From a checkpoint of a small transformer trained on Wikipedia: 6 heads of 64.
MLP neurons of a small language model. Each row is named by its layer, matrix (gate and up: input weights) and neuron, and shows model dimensions 80-207. Each number is 128 + 24 x the weight over its row's rms, rounded and kept within 0 to 255. A neuron's up and down rows have the sign that makes its largest values positive.
After each neuron's rows, "fires after" lists the tokens most often just before its 100 highest values on Wikipedia text that the model never trained on.

L7.gate265 [145 107 104 167  79 159 110 117 115 116 127 135 129 107 147 134 119 136  98  63 104 113 137 102 121 122 171 137 153 147 114 113 137 138 115 120 117 151 167 140 143 118  99 150 152  71 143 126 145  74 135 114 133 153 144 142 138 102 164  99 209 140 124 129 123 130 109 115 173 107  83 149 130 142 156 122 108 134  98 101 122 146 130 158 141 126 138 165 137 157  61  94 105 160 133 112 138 144 101 156  93 123 138 145 119 139 114 128 101 134  92  97 155 117 137 148  86 110 122 130 144 141 124  94 119 164 153 106]
L7.up265 [111 164 145 186 135 123  82  92 119 116 131 131 149 135 133 108 120  89 120 148 116 135  87 151 140 100 159 107 100 140 119 146  75 163 142 117  80 124 142 132  94  80 167 124 139 133 173 155 147 111 177 137 150 154 139  95  96 128 135 127 129 135 126 124 106 129 130 129 130 106 100 132 137 103 159 137 118 138 105 125 158 159 141 128 145 140 122 144 154 172 114 194 134 152 138  94 113 141 102  95 108 112 140 123 114 113 140 144  93 127 102 112  83 119  82 159 159  92 124 133 147 166 156 138 175 156 130 149]
fires after: "\n", " "

L10.gate668 [147 112 139 109 153 131 141 115 112  67 126 159 117 155 143 111 124 154 122 110 133  82  96 164 150 154 126 105 124 109 110 107 106 116 109 154 119 134 139 116 127 113 140 120 134 147 126 145  77 157 157  72 121 138 112  98 157 111 119 140  81 115 158 161 162 108 109 137 127 114 110 104 137 134 137 106 128 101 132  48 147  95  93 118 100 153 145 129 162 159 121 109 156 134 143 151 121 163 115 134 132 135 144 115 114  90 158  89 120 114 101 128 158 123 110 137 178 101 155  87 130 133 145  72 115 135  81  79]
L10.up668 [150 149 162 131 128 126 132 143 164 100 122 147 141 158 117 115 149 131 143 152 113  75 132 155 118 147 151 121 164  94 151 115  91 122 111  89 150 100 139 174  89 145 133 142 170 137 158 129 114 124 123  99 123 103 126 108 164 104 139 131 114 200 127 121 185 164 154 156 107 138 145 121 113 106  84 129 123 151 158  94  88 100 148 118 139 128 125  92 161 109  96 122 141 120  85 140 123 128 129 135 122 127 182 107 127 118 129  94 136 166 111 116 130 117 100 171 129 144 136 161 135 126 166  86 107 140 137 136]
fires after: "y", "dy", " Me", "cy", "my"

L20.gate563 [134 114 112  75 119 118 143 119 111 121 136 112  89 167 116 127 127 121 162 138 106 131 107  95  90 138 114 133 120 164 104 133 128  83  84 127 137 173 113 120 129 109 139 143 137 149 147 139 117 177 125 142 156 110 112  81 111  70 134 117 119 147 157 134 109 132 115  78 145 130 104 136 143 115  98 124  87 103 133 104  86  98 125 114 141 152 149 129 114 116 113  58 126 161 142 119 154  83 131 162 113  87 126 140 117  98  91  95 137 119 101 107 142  94 116  78 155 105 151 123 110  63  98 124 119 112 133 185]
L20.up563 [115 146 138  92 131 108 161 159 114 116  99 115  93 165 142 161 118 148 140 156 131  94 104 117  77  96 125 160 119 161 124 167 162 140 118 115 135 116 135 111 131 122 130 112 104 123 135 138  95 155 134 119 176 185 125 133  97 125 137  79  93 126 127 140 122 126  96 111 124 116 106 156 127 128 102 119  72 151 115 154 123  74 144 141 166 110 113 152  94 101 140 155 150 138 150 119 128 187 133 118  88 118  96 167 150 113  87 131 112 153 115 153 116 133  96 105 142 153 127 139 190 122 138  73 101 159 153 123]
fires after: " (", " \"", "\n", "-", "===", "=="

L15.gate571 [184 123 143 115 100 164 138 163 113 134 152 171 101 117  90 123 152 155 129 133 130 115 104 121 112 148 174 124 151 147 102 111 152 114 130  97 129 140 100 110 149 146 136  70 149 182 157 130 114  97 106 146 151 153  81 149 116 121  99 158 114 156 128 168 123 145 125 138 142 135 138 116 114 127 171 102 138 130 129  97 148 131 115 133 119 166 133 152 140 133 132  96 136 155 106 103 157 147 118 118 123 145 118 131 109 138 105 128 173 148 143 115 154 125 101 141  87 136  85 128 151  98 122 104 115 103 135 128]
L15.up571 [111 129 167 125 126  79 107 131 126 130 113 146 104 131 122 129 106  92 166 112  67 135 135  94 104 143 149 138  98 170 132 117  83  98 116 109 141 153  94 141 129 169 136 145 113 145 138 165  66 107  73 162 153 167  97  91 164 134 141 121  83 129 133 128 146 115 158 123 137 165 129 102  79 140 148  83 130 102 125 108 141 129  88 170 161 157 126 121 138 148 119 125 194 148 155 142 177 137  88 142 117 132 110 139 149 148 138 135  98 132 128 133 119 103  98 114 102 123 113  96 173 132 136  96 152 110  87 120]
fires after: " ", " (", "{", "–"

L20.gate335 [123 184 118 124 147 122  99 142 120 148 141 156 121 111  74  81 105 128 140  80 120 114 134 162 126 142 130 127 106 126  90 124 121 147 153 152 131 145 127 121 123 160  80 150 112 148 133 114 107 162 112 108 156 130 143 100 116 109 153  81 137 108 111 136 125 121  95 105 154 133 129  78 106 167 138 133 129 104  95 159 165 118 117 123 107 123 133 159 155 107 126 143 159 161 142 101 109  95 179 181 119 171 118 107 100 117  79  50 138 115 152 130 147 106  94 106 142 143 134 154 143 159 142 108 132  94 109 152]
L20.up335 [130 113 106  77  79 188 113 131 120 145 140 140  85  95 101 134 134  88  67 116 146 103 146 156 101 141 102 143 137  98 140 168 113 109 139 125 125 140  91 135 139 165 159  94 153 124 161 113 128 131 147 109 152 158 124 138 117  97 130  77 127 101 189 178 134 117 138  89 100 142  92 113 152 132 117 153 157 132 139 137 106 101 110 117 132 173 166 138  82 156 131 125 131 134 104 138 130 128 101 136 119 164 101 154 127 123 147 123 125 135 151 101 113  98 155  94 121 111 145 102 144 114 131  96 117 160 130 113]
fires after: " ", " (", "–"

L7.gate100 [134 134 145 153 113 102 154 112 121 130 116  90  76 148 169 111  82  92 141  95 154  85 133 143 122 114 117 143 117 115 103 132 177 136 108 155 137 131 132 136 111 121 118 106 141 122 144 126  78 141 132 115 116 116 117 115 108 114 120 112 123 150 135 145 140 142 107 159 119 139 175 146 107 160 127 125 107 104 111 134 135 134 140  94  91 145  85 157 152 144 109 168 132  97 147 105 144  87 120 144 153 173 107 126  84 113 151 180 135 161 148  97 137 161 100 100 119 163 143 104 123 115 113 122  92  96 129 111]
L7.up100 [ 84 120 126 156 153  95 138 130 106  85 133  87 133 171 131 103 119 128 111 116 109 120  99 118 131 118 144 153  81 149 124  86 161  97 110 141 140 130 124 101 135 118 102 128 131  92 148 101 130 122 150 125 107  93 150 154 121 142 114 141 124 134 139 149 114 173  87 169 138 165 134 126 121 124 109  96  92 106 114 119 113 119 149 109 134  95  94 166 150 173 117 146 126 157 160 100 148 105 147 113 115 150 126 146 141  97 181 125 138 141 119 117 109 145 118 128 107 136 114 108 129 155  77 157 127 112  90 123]
fires after: "\n"

L19.gate507 [109 156 115 101  91 121 130 124 130  99 147 139 163 162 132  78 104 144 135 179 157 105 115 152 104 157  97 115 107 176 203 186 106 144  80 124 142 151 143 117 153 100 172 158 149 165 148 131 129  77 125  66 132 110 132 153 129 153 139 116 134 146 159 112 155 169 136 127  97 127  91 108 119  95 181 113 137 118 116 115 137 106 100 136 117 142 108 128  68 134 132 111 122 128 120 142 139 112 117 123 130 105 118 113  71 145 131 131 163 143 144 144 161 134 130 126 109 147 160 109 144 102 120 129 171 143 148 165]
L19.up507 [137 127 140 109  91 136 106 132 161 125  97 109 136 139  79 141 106 172 111 132  81 169 132 121 104 147 146 119 151 133 133 158 136 136 145  73  96 132  95 107 144 122 141 117 106 138 140 162 144 168 118 212 126  86 154 132 161 119 118 136  91 120 146 166 156  84 136 114 130 153 129 146 100 145 130 104 163 139 109 175 118 127 119 103 114 142 142  98 113  78 141 126 131 142 150 122 127 174 129 163 128 119 138 137 116 119 118 151  96 163 119 100 118  96  93 147 131 115  73 134 160 172 146 113 117 122 131 125]
fires after: " ", "°", "3", "1", "2", ":"

L16.gate320 [151 149 129 121  90 113 110 112 120  89 141 139 123 154 118 113 112 157 139  83 110 165 108 184  96 160 113 137 148 161 156 118 118  92  90 125 136 129 148  95 101  91 106 150 129 131 111 123 146 110 114 150  88 126 156 121 148 113 138 145  96 180 121 124 124 116 149 149  99 125 134 117 118 113 153 120 166 114 108 161 103 122 133 121 159 128 123 167  82 131  91 152 173 119 142 147 137 161 133 134 160 113  63 141 184 111 134  95 151 126 133 126 102 137 124 155 141 141 112 134 124 114  93 160 160 112 131 114]
L16.up320 [109 119 160 135  73 118  95  90 105 126 130 110 125 129 142 149 136 149 123 127 139 136 103 117 129 131 133  99 154 118 108 156 188 147  95 113 117 141 127 106 104 152 117  77 140 107 127 104 121 115 144 130  65 111 147 172 140 175 144 146 115  72 123 117 176  87 146 117 154 124 180 136 132  79 150 127 153 139 120 120 119 103 130 151 127  99  86  98 109 124 113 145 137 124 119 128  84 122  99 112 172 127 155 145 144 130 147 145 140 110 100 128 109 142 112 149  99 112 115 110 118 140 130 160 168 145 145 107]
fires after: " ", "s", ".", ":"

L20.gate467 [122 158 125 126  95 144 126 161 109 118 139 131 101 130 109 123 107 116 102 117  73 122 105 156 108 177 116 162 132 136  91 161 114 140 125 105 179 141 176 143 125 108  74 110 134 157 135 109 129 117 149 111 150 138 134 152 118 153 120 155 131  92 147 151 122 110 119 104 148 135 115 106 126 122 133 169 127 139 128 126 130 142 155 116 144 100 159 118 145 144 125  87 103 120 142 108 144  84 129 158 118 147 139 127 102 155 102 128 117 118 123 133 121 110 104  81 118 157  92 119 109 122 182 152 143 149 135 146]
L20.up467 [ 87 106 122 137 164 139 151 148 119 149 108 129 135 124 143 176 104 161 131 112 118 124 134 117  74 115  91 161 139 116 118 101 135 130 174 137 156 102  82 145 118 138 144 163 101  93 119 137 138 173 134 149 131 129 159 125 124 151 154 100 137 111 146 128 139 162 123 158  89  93  92  78  85 141  96 138 113 124  98 144 150  81 139 147 137 147 166 147 117 164 150 129 107 118 148  92  84 133 154 175 113 167 124 138 101 142 100 116 133 135 134 138 125 102 134  93 139 107 140 113 138 113 142 109 152 125 154 121]
fires after: " ", " (", "\n"

L17.gate7 [131 128 121 109 100 127 111 102 115 109 140 144 128 132  66 121 144 151 122 151 121 105 178 141 112 197 104 162 142 104 154 128 116 119 134 134 133 118 114 152 112  96  85 127 145 114 106 139 120  97 129 140 109 139 149 149 100 136 156 148 151 111 125 119 117 127 110 171 161 113 120 127 157 168 146 146 103 133 138 133  93 137 142  83 133 130 177 141 129 146 122  96 103 184 129 101 133 119 114 137  88 125  89  97 116 124  93 120 123 140  87 139  89 106 166 116 106 120 120 122 126 141 134 155 122 118 155 181]
L17.up7 [149 125 132 111  99 140 130 145  88  79 138 131 117 161 131  63 138 132 122  97 114 143 142 122 132 136 131 149 126  86 109 141 130 133 173 151 199 137 124  68  97 158 138 140 128 170 160 144 163 128 144 121 191 105 121 147 125 108 168 132 172  99 162 192 146 143 171 121 102 137 140 160 117 116 131 116 126 137 157 147 116 148 151 110 145 136 137 135 148 149 161  82 153  91 112 133 100 147 165 129 154 157  95 181  79 131 136 105 156 132 116 115 146 111 156  65  98 124  85 172 153  91 124 114 139 117 102 148]
fires after: "1", "2", "8", "9", " "

L5.gate458 [155 162 131 104 134 114 154 120 135 107 103 109 110 163 132 108 131 147 161 160 164 160 108 154 138 140 118 170 165 198 105  77  90 105  84 191 131 122 189 106  90 138 150 113 163 152 121  93 102 153 143  93  96 129 159 126  89 138 161 104 109 114 158 180 135 106 127 105 139 127 155 135 147 166 127 120 112 118 152 119 126 131 138 124 131 127 125 126 140 162 135 165 137 112  83  96 130 107 104 129 150 111 119 169 135  97 131 166 101 177 122 122  99 121 105 119 125 137 128 110 127 133 129 114 153 121 109 133]
L5.up458 [181 191 153 114 141 128  97 134 119  70  99 133  64 151 124 131 107 157 129 154 171 144 114 149 170 130 147 171 153 181 113 100  89  97 122 170 107 122 166  97 125 146 118  96 149 106 139  71 106 100 103 137  94 117 133 110 122 144 173 105 121 129 145 167 122 111 173 128 139 144 134 161 124 132 119 104 139 136 154 111 130 125 134 132 119 142 148 133 154 144 123 122 145 132  81  91 149 123 113 148 135 131 154 146 151 102 128 173  70 163  85 146 146 136 112 121  82 111 127 120 120 133 110 110 114 124 100 124]
fires after: "\n", " in"

L17.gate656 [148 125 113  98 120 153 138 132 118 161 123 105 123 128 120 159 112 119 155 117 162 145 145  97 128 159 109 125 127 135 102 135 122 134 155 106 130 128 118  89 114 108 121 100 155 121 161 110 125 111  95 160 136  68 105 131 121 132  91 112 126 108 165 167 147 139 118 152 136 157 123 137 154 136 155 172 108 150 134 104  65 151 144 120 176 109 118 140 130 112 132  96 127 103 169 104 170 128 157 150 144 139 102 108 102  98 177 138 137 153 129 140 128  99 144 131 135 142 138 146 142 152  45 100 146  70 119  95]
L17.up656 [169 104 161 134 101  92 148 104 159  92 122 142  88 134 143 151 136 117 110 130 114 144 152 143 109  90  84 132 122 134 135 149 124 119 129 133 191 143 122 135 134 178 126 156 133 122 127 118 165 132 134 105 134 171 135 113 137 142 152  89 132 111  80 165 140 128  88  99 154 115 123 123  96 133 131 121  87 118 179 132 162 158 109 115 152 109 128 117 120 142 147  87 161 165 133 190 162 144 122 144 120 109 100 135 141 118  75 117  91 144 167 152 113  80 194 122 128 104 141 125 140 128 102 115 134 137 137 148]
fires after: " ", "1"

L20.gate446 [105 107 115 137 145 156  94 137 126 153 109 151 139 144 160 147 101 167 158 128 124 137 104 148 167 131  80 146 150 152 145 133 137 117 159 135 141 140 121 133  95 159 105 111  98 116 118 119 103 133 145 117 142 161 133 172  81 178 165 131 113 117 117 120 118 142  97 128 156 110  71 148 136  95 121  93  99 124 121 104 148  77 144 101 116 131  99 132 118 105 101  71 107 101 175 136 115 148 126 151  98  74 141 141 114 118 117 124 124 149 130 123 128 143 130 119 192 182 112  70  92 137 121 130 103 123 121 115]
L20.up446 [104 110 137 129 118  97 158 136 105 129 134 157 105 140 152 170 103 119 121 125 143 126 166 140  79 148 133 161 107 163 154 139 121 141 127 137 184 150 133 144  93 184 129 109 134 114 122 157  96 138 142 120 109 177 156 129 104 144 170 134 163 118 130 123 154  96 142 108  88  90 119 117 144  96 109 118 114 138 128 122 119 104 131 144 178 103 111 166 162 169 184 135 100 170 125 121 165 131 132 171 101 133 145 114  89  87 141 110 169 122 101 114 158 133 110 117  86 145 132 141 132 156  98 114 119  92 124 136]
fires after: "-", "\n", " (", " |", ","

L19.gate523 [146  67 130 138 110 154  83 124 112 111  84 144 113 134 128 117 170 138 116 105 149 149 147 171 112 147 117 124 118 128 114 150 161 127 118 127 114 120 143 142 116 129  95 128 147  69 137 147  95 120 105 147 118 125 139 161  99 113 134 111 156 144 131 153 130 128 136 131 155 135 138 152 132 158 157 174 104 159  77 124  61 107  99 149 130 148 124 101 131 125  94 144 136 100 135 164 129  98 157 123  73  95 159 136  97  99 103 124  99 148 102 129 192 124 146 136  96  99 134 107 134 132 101 119 194 122 111 153]
L19.up523 [ 71 135 146 139 125 156 119 113 114 136 111 145 151  71 158 146 124  99 129 113 130  98 114 169 123 126 118 156 148 139 154 165 146  96 149  92 110 137 131 138 166 163  86 138 134  76 122 133 123 108 128 135 149 113 105 145 124 134 159 156 109 147 139 147 133 118 190  85 125 106 109 129 125 128  89 159 118 112 113  93 104 108 125 129 131 120 145 148 147 155 120 156 122 122  99 122 130 121 151 113 160 145 117 125 122  90 103 130 102 151 145 123 119  89 121 180 136  75 174 119 162 156 138 193 119 124  89 115]
fires after: " ", "1", "N", "9", "0", "–"

L5.gate646 [143 134 112 146 127 139 162 103 145 126 119 155 117 150 168 119 120 100  89 106 148 125 115 130 130 205 105 122  90 162  92  83 113 114 113 104 132 125 152  84 123 117 140 135 138 109 103 116 115 179 152 146 163 170  98 153 131  95 144 145 116 133  91 133  92 133  80 123 118 133  99 120 112 182 128 127 119 134 138 154 116 150 112 143 141 108 143 132 152 110 119 122 144 111 149 138 130 132 117 125  96  80 174 128 133 109 156 212 107 107 131 143 116 111 107 136 141 168 131  74 165  91 138  98  93 147 109  79]
L5.up646 [125 132 158 148 112 128 104 107 107 108 107 124 143 141 139 151 132 114 112 114 159 145 143 133 113  91 169 128 111 159 121  88 116 116 134 140  88 103  94 138 158 142 112 153 155 121 191  92  70  85 156 125 121 118 108 150 133 146 105 116 129 107 138 152 157 120  83 124 102 121 165 164 142 112 175  99 116 152 162 136 170 125 130 134 122  82 127 111 138 131 144 128 108 109 133 134 144 163 137  81 131 107 114 131  92 143 124 120 136 129  82 130 108 114 141  91 114 146  82 120 136 125 140 116 160 114 110 131]
fires after: "\n", "|", " |"

L13.gate681 [132 139 143 125 134 102 145 162 111 120 107 134 115 165 111 142 115  91 163 117 111  99 118 160 162 131 117 157 163 121 134 163 142 133 113  85 103 134 123  81 152 112 134 115 128 150 106 122 170 121 118 103 110 101 138 160 116 118 127  85 162 131 136 126 123  97 139 132 137 135 102 148 105 152 168 119  98 136 124 146 143 119  93 102 149 111 119  88 157 154 139 116 162 118 138 153 162  72 146 151 134 119 133 127 114 126 133  91 141 103 103 130  84 134 117 169 125 170 167 118 108  99  78 141 191 169 117 118]
L13.up681 [125 109 162 147 105 118  80 162 108 101 116  94 119 136 166 129 108  96 164 126 136 128 148 135 119 100 136 121 129 149 137 113 155 130  94  95 149 154 133 105 159 120  69 115  84 128 124 130 133 130 140  97 135 161 118 194 119 161 136 123 135 121 129 116 128 105 171 134 118 141 130 102 121 111 171 157 103 146 136 110 179 178  73 111 144  97  98 102 129 109 123  97 134 118 125 146 108 135 121 105 112 134 141 171 159 125  90  92 140 148 161 153 128 157  96 110 141 128 141  88 109 104 119 133 130 128  91 128]
fires after: " ", " on", "2", "1", " On", "On"

L13.gate481 [122 125 133 139 172 132 101 139 123 136  72 132 152  89  88 107 118 129 147 151 137 117 143 121 156 119 143 138 152 151 105 166 135  98 162 139 147 116 137 129 131 125 142 110 176 145 129 120 130  49 156 124 151 111 156 145  80 106 136 107 112 119 187 148 146 129 120 127 111 138 125 137 133 124 104 134 104 154 135 103 166 119 142 170 122 137 125  87 145 138 127  75 115 119 109 133 176 129  87 119  53 139 155 143 128 116 131 134  85 135 150 110  86 137 139 146 140 144 134  86 109 135  66 135 169 104 107 140]
L13.up481 [165 101 158 145 110 162 135 156 127 102  97 131 123  92  94 160 175 147 158 138  88 103 149 115 106 103 115 181  90 172 139 133 125  90 158 159 120 113  92 127 105 113 125 129 160 159 114  92 131  84  91 186 130 171 142 126 108 158 130 147 106  89  96 139 107 117 111 108 126 132 116 107  71  94 117  98 114 135  93 155 153  94 159 129 167 106 137 115 135 124 155 111 126 139 106 117 112  84 103 119  64 101 132 135 102 109 166 145 119 123  87 100  87 117 144 147 118 138 145 115 135 138  63  99 129 116 150 133]
fires after: " ", " |", " a"

L8.gate472 [141 134 101 139 115 121 123 148 104 133 130 160 168 159 123 101 151  85 111  99 120  88 134 159 111 147 122  93  98 135 134 107 149 164 164 126 125 133 117 177 115 127 118 125 148 128 134  99 109 152  85 171 146 115 113 127 113 148 112 181 156 178 124 110 173 108  95  85 147  95 110 189 134 127 130 101 103 127 140 119 147 134 150 145 177 123 145 132 138 123 163  84 151 108 195 133 130 130 118 161  99  82 154 122 151 140 110 121 135 107 107 131 136 161 132 111  66 112 142 157 114 151 153 105 126 124 107 139]
L8.up472 [125 138 109 142 169 101 119 131 146 146 176 108 128 167 146 130 114 100 137 141 133 130  85  89 144 104 106 115 118 102 127 122 156 154 139 107 136 113 118 120 153 109 167 112  95 160 150 157 134 144 139 151 140 129 115 127 122 136 138 159 149  95 157 112 124 158 133 124 104 144 142 114 133 107 128 147 147 120 133 120 170 164  98 159 167 121 102 158 154 151 116 154 162 114  68 131 114 159 154  94  92 131 118  98 125 136 140 100 137 156  93 146 104 121  73 175 156 126 135 158 125 167 128 146 174 125 140 153]
fires after: " ", " of"

L10.gate312 [ 94 118 140 108 129 143 113 146  88 185 113 126 161 141 116  69 123 108 158 149  91 119 108 102 148 182 121 126 121 162  90 126 102 124 121 119  98  99 139 139 122 110 151 148 164 140 158  81 151 136 112 145 121 109 164 133 128 148 119  91 114 142 134 166 105 107 142  78 134 160 137 103 128  72 186 134 117 168 156 152 149 136 111 132 150 128 142  99 109 104 116 139 152 173 124 123  85 114 116 114 121 116 123 132 117 111 130 112 128 124 141 135 142 146 209 111 113 133 108 130 134 150  83 156 133 157 103 158]
L10.up312 [107 162 123 140 124 170 160 160 141 148 141 163 146 155 129 144 112 113 118 148 120 114 105  81 153 112 127 163  99  92  97 121 119 154 192 128 111 124 150 120 175 104 134 132 112 158 105 129 136 133 107 143 116 125  74  93 138 115 170  85 160 135 131 147 138 127  93 110  90 121 160 142 139 117 100 135 140 100 111 142 159 144 115 154 104 145 118 159 118 148 132 183 116 112 137 132 133 122 130 174 154 151 131 156 130 119 111 162 112 154 149 140 145 102 134 113 124 144 118 121 146 127 122 188  87  74  89 135]
fires after: " Al", "ni", "Al", "o", "n"

L13.gate339 [121 103 127 118 115 136 153 149 127 132 101 133  92  99  94  99 141 118 103 144 115 114 129 140 122 136 113  96 133 115 157 116 133 122 132 155 142 159 116 131 122 114 160 119 119 148 157 186 129 126 148 144 157 118 101 119  94 118 123 124 132 150 132  99 162 115 138 111 154 134 130 116 118 118 135 150 103 155 162  80  97 144 167 100 155 183  90 134 151 125 158 157  74 150  92 114 128 167 160  80 124 112 126 121 118 144 151  86 113 111 103 125  95 124 100 119 143 121 154  96 151 131 153 106 108  71  96 114]
L13.up339 [175 128 133  90 134 141 117 107 183 141 118 133 103 137 130 137 135 125 118 122 170 134 139 144 105 109 101 141 108 143 152 174 124 122  88 122 155 124 113 140 108 144  85 119 135 113 155 111 163 140  85 169 138 109 152 146  92 119 146 164 116 104  70 137 137  95 148 106 149 140 173 110 109 136 131 140 111 139 113 170 186  96  92 138 156 123 150 155 155 162 112 134 150 146 123 143 128  94 120 126 109 123 104 128 128 141 115 119 112 122 128 177 119 135 150 103 146 196  83  94 117 157 149 135 122 131 176  96]
fires after: ",", "\n", " =", " ", " ("

L7.gate261 [172 110 109 113 117 123 182 166  83 142 158 152 131 156 134 152 132 102 144 114 148 159 140 142  92 134 149 117 154 127 137 117 104 114 184 133 145 121 166  75 154 146  89 115 152 152 133 154 161 131 124 139 110 138 130 121 101 128 119  94 125 121 125 118 118 155 152 126 122 127 106 119 135 128 130 161  75 113 112  89 163 108 158 116 172 128 110 141 156 115 117 131 116 140 120 123 154 109 116 103 127 116 111 110 139 111 123 123 157 150 192 195 137 153 145 130 112 113 174 125 106  82 138 107 146 144 112 125]
L7.up261 [142 120 157 157  64 144 125 116 119  93 125 102 155 150 115 177 109  80 164 140 120 203 144 121 148 153 153 125 145 106 130 138 163 119 110 132 121 151 132 156 158 101 125 145 152 149 119 151 162 128 156 112 135 121  77  99 140 103  99 109 132 116 117 129  96 105 121 128 115 117  92 128 133 122 129 151 101 114 111 135 159 114 130 108 140  94 112 156 137 119 105  86 137  94 119 108 130  94 110 140 126 142 107 133 165 150 150 145 117 152 138 149  94 166 137 122 115 151 155 118  95  95 113 112 180 185 137  99]
fires after: "2", " ", "1"

L5.gate494 [141  96 131 120 101 118 134 134 192  96 112 134 148 130 128 135 178 126 118 125 128 132 165 136 150 113 137 160 112 107 136 112 137 153 105 143 174 146 191 113 130 144 170 123 130 110 143 125 145 117 148 126 140 128 118 133 134 150 115  84 161 115 100 124 106 121 144 131 163 151 111  92 133 117 132  98 124 114 104 118 109 114 131 179  82 149 153 142 159 154 126 109 107 155  96  90 100 142  90 138 162 155 166 111 120 133 123 155 162 146 142 147 125 120  74 145 123 136  78 104 118 115 156 100 159 119 141 119]
L5.up494 [156 117 117 130 144 112 146  86 137 121 101 134 118 109 145 155 110 100 137 123 130 141 142  78 153  75  95 103 118 148 149 135  88 131 139 132 125 157 131 149 107 104 171  93 102 141 166 179 151 154 123 153 148 120 116 108  70 109 191 117  94 126 133 122 128 154 130  69 148 148 132 142 111 139 132 156 153 160 133 134 157 124 167 128  98 163 138 127  82 146 112 184 126  97 131 155 131 109 146 102 122  89 121 157 118 136 137 182 121 165 159 133  95 118 144 134 131 112 131 142 106 138 144  92  97  99 120 116]
fires after: " ", ".", " (", ","

L16.gate422 [145 162 143 155 116 192 162 136 112 124 133 132  83 132 131 105 111 108 123 143 108  58 150 131 106 119 108 163 155 119 178 111 120 153 107 139 140 140 169 116 139  78  65 131 122 139 128 110 134 134 121 136 161 134 135 115 104 152 121 169 112 114 130 107 150 128 138 116  91 129 155 163 109 107 144 155 129 158 145 134 135  93  89 102 118 118 125 165 128 119 149  88 120 110 109  98 120 137  74 142  82 119 155 149 141 109 112 148 172 129 153 131 112 140 101 121 132 105  81 136 123 100 128 166 142 143 114 109]
L16.up422 [155 116 120 146 123 103 122  94 148 120 132 148 174 132 118 130 118  98 144 129  89  91 102 142  73 127 110 140 126 143 157 136 123  84 110 142 134 138  90 118 121 162 116 148 126 134 127 106 175 133 122 150 157 112 158  89 125 171 109 112 180 108 154  55 140 139 144  94 126 125 168 144 119 140  93 118 133 127 123 150  81 115 128 116 118 132 156 113 132 103 129 142 125  85 130 153 117 148 134 151 168 148 144 107 142 143 122 168 162 138 158 105 138 179 166 122  96 113 146 153 172 117 205 123 108 117  97 102]
fires after: " ", " c", " f"

L13.gate539 [124 137 104 103 121 117 153 116 133 141 139 135 125 179 169 112  99 141 157  84 147 122  75 128  88 146 141 147 111 156 147 123 176 172 130 138  98  84 121  92 113 112 124 125 133 117 108 135  94 174 145 120 111 120  82 136 126 125 124 150 177 157 136 118 117 138  82 160 128  97 136 141  94 156 132  92 118 139 112 131 125 121 110 117 180 113 163 121 128 113 139 143 100 139 100 150 126 122 151 176 121 121 143 105 131 171 149 144  62 159 143 141 126 123 141 148 116 112 136 130 120 143 131 138 124 140 169 132]
L13.up539 [149 164 101 131 114 132 105 126 155 151 104 116 123  91 126 166 127 168 166 179 137 103 117 129 146 119 152 114 153 106 120 129 107 137 111 198 115 122 101 154 185  79 138 117 108 125 150 124 112 158 171  92 105  88 135 148 101 144 132 127 151 150 147 117 163 100  94 103 129 150 175  82 126 115 158 146 114 162 166 127 164 123 101  95 142 132 132 142 118 144 105 159 127 130 111 155 143 143 123 167 161 157 107  92 107 172 150 181 139 113 140 108  96 104 103 152 151 117 125  90  87 123 119  97 176 162 130 108]
fires after: "\n", " ", "1", "0", " |"

L19.gate74 [182 113 118 128 137 122 159 120 151  82  96 125 125 179 135 118  76 127 135 119 118 189 131 123 109 139 154 126 128  84 114 167 138 129 139 139 125 120  99 130 121 112 137 196 130  92 123 118 123 132  90 141 103  96 160  98 180 123 121 142  83 160 166 155  89 149 135 124 159  86 129 104 140 154 172 127 129 156 153 145 119 127  85 112 106 105 149  79 140 119 194 112  91 144 155 153 140 100 127 144 136 122 139 135  95 108 104 139 117 126  99  92  94  91 156 142 135 120  87 130 106 126 107 121 128  80 117 151]
L19.up74 [159 131 138 155 128 144 117 131  86 113 127 155 159  95 125 188 131 151 205 133 139 192 133 131 149 143 109 146 143 154 123 172 137 136 188 125 170 123 140 176 124 153 113 120 103 130 120 111 136 124 100 115  81 116 149 106 169 136 153  74 101 120  92 117 139 132 114 122 164 140 130 158 131 108 149 153 113 137  86  91 177 153 124 123 154 134 149 132 114 159 104 139 146 118 116 153 163 143 124 123 107 133 126 125 112 127 133 123 110 108  87 106 130 191 145 116 120 155 162 156 151 115  96 123 116 118 149 161]
fires after: " ", "mo", " F"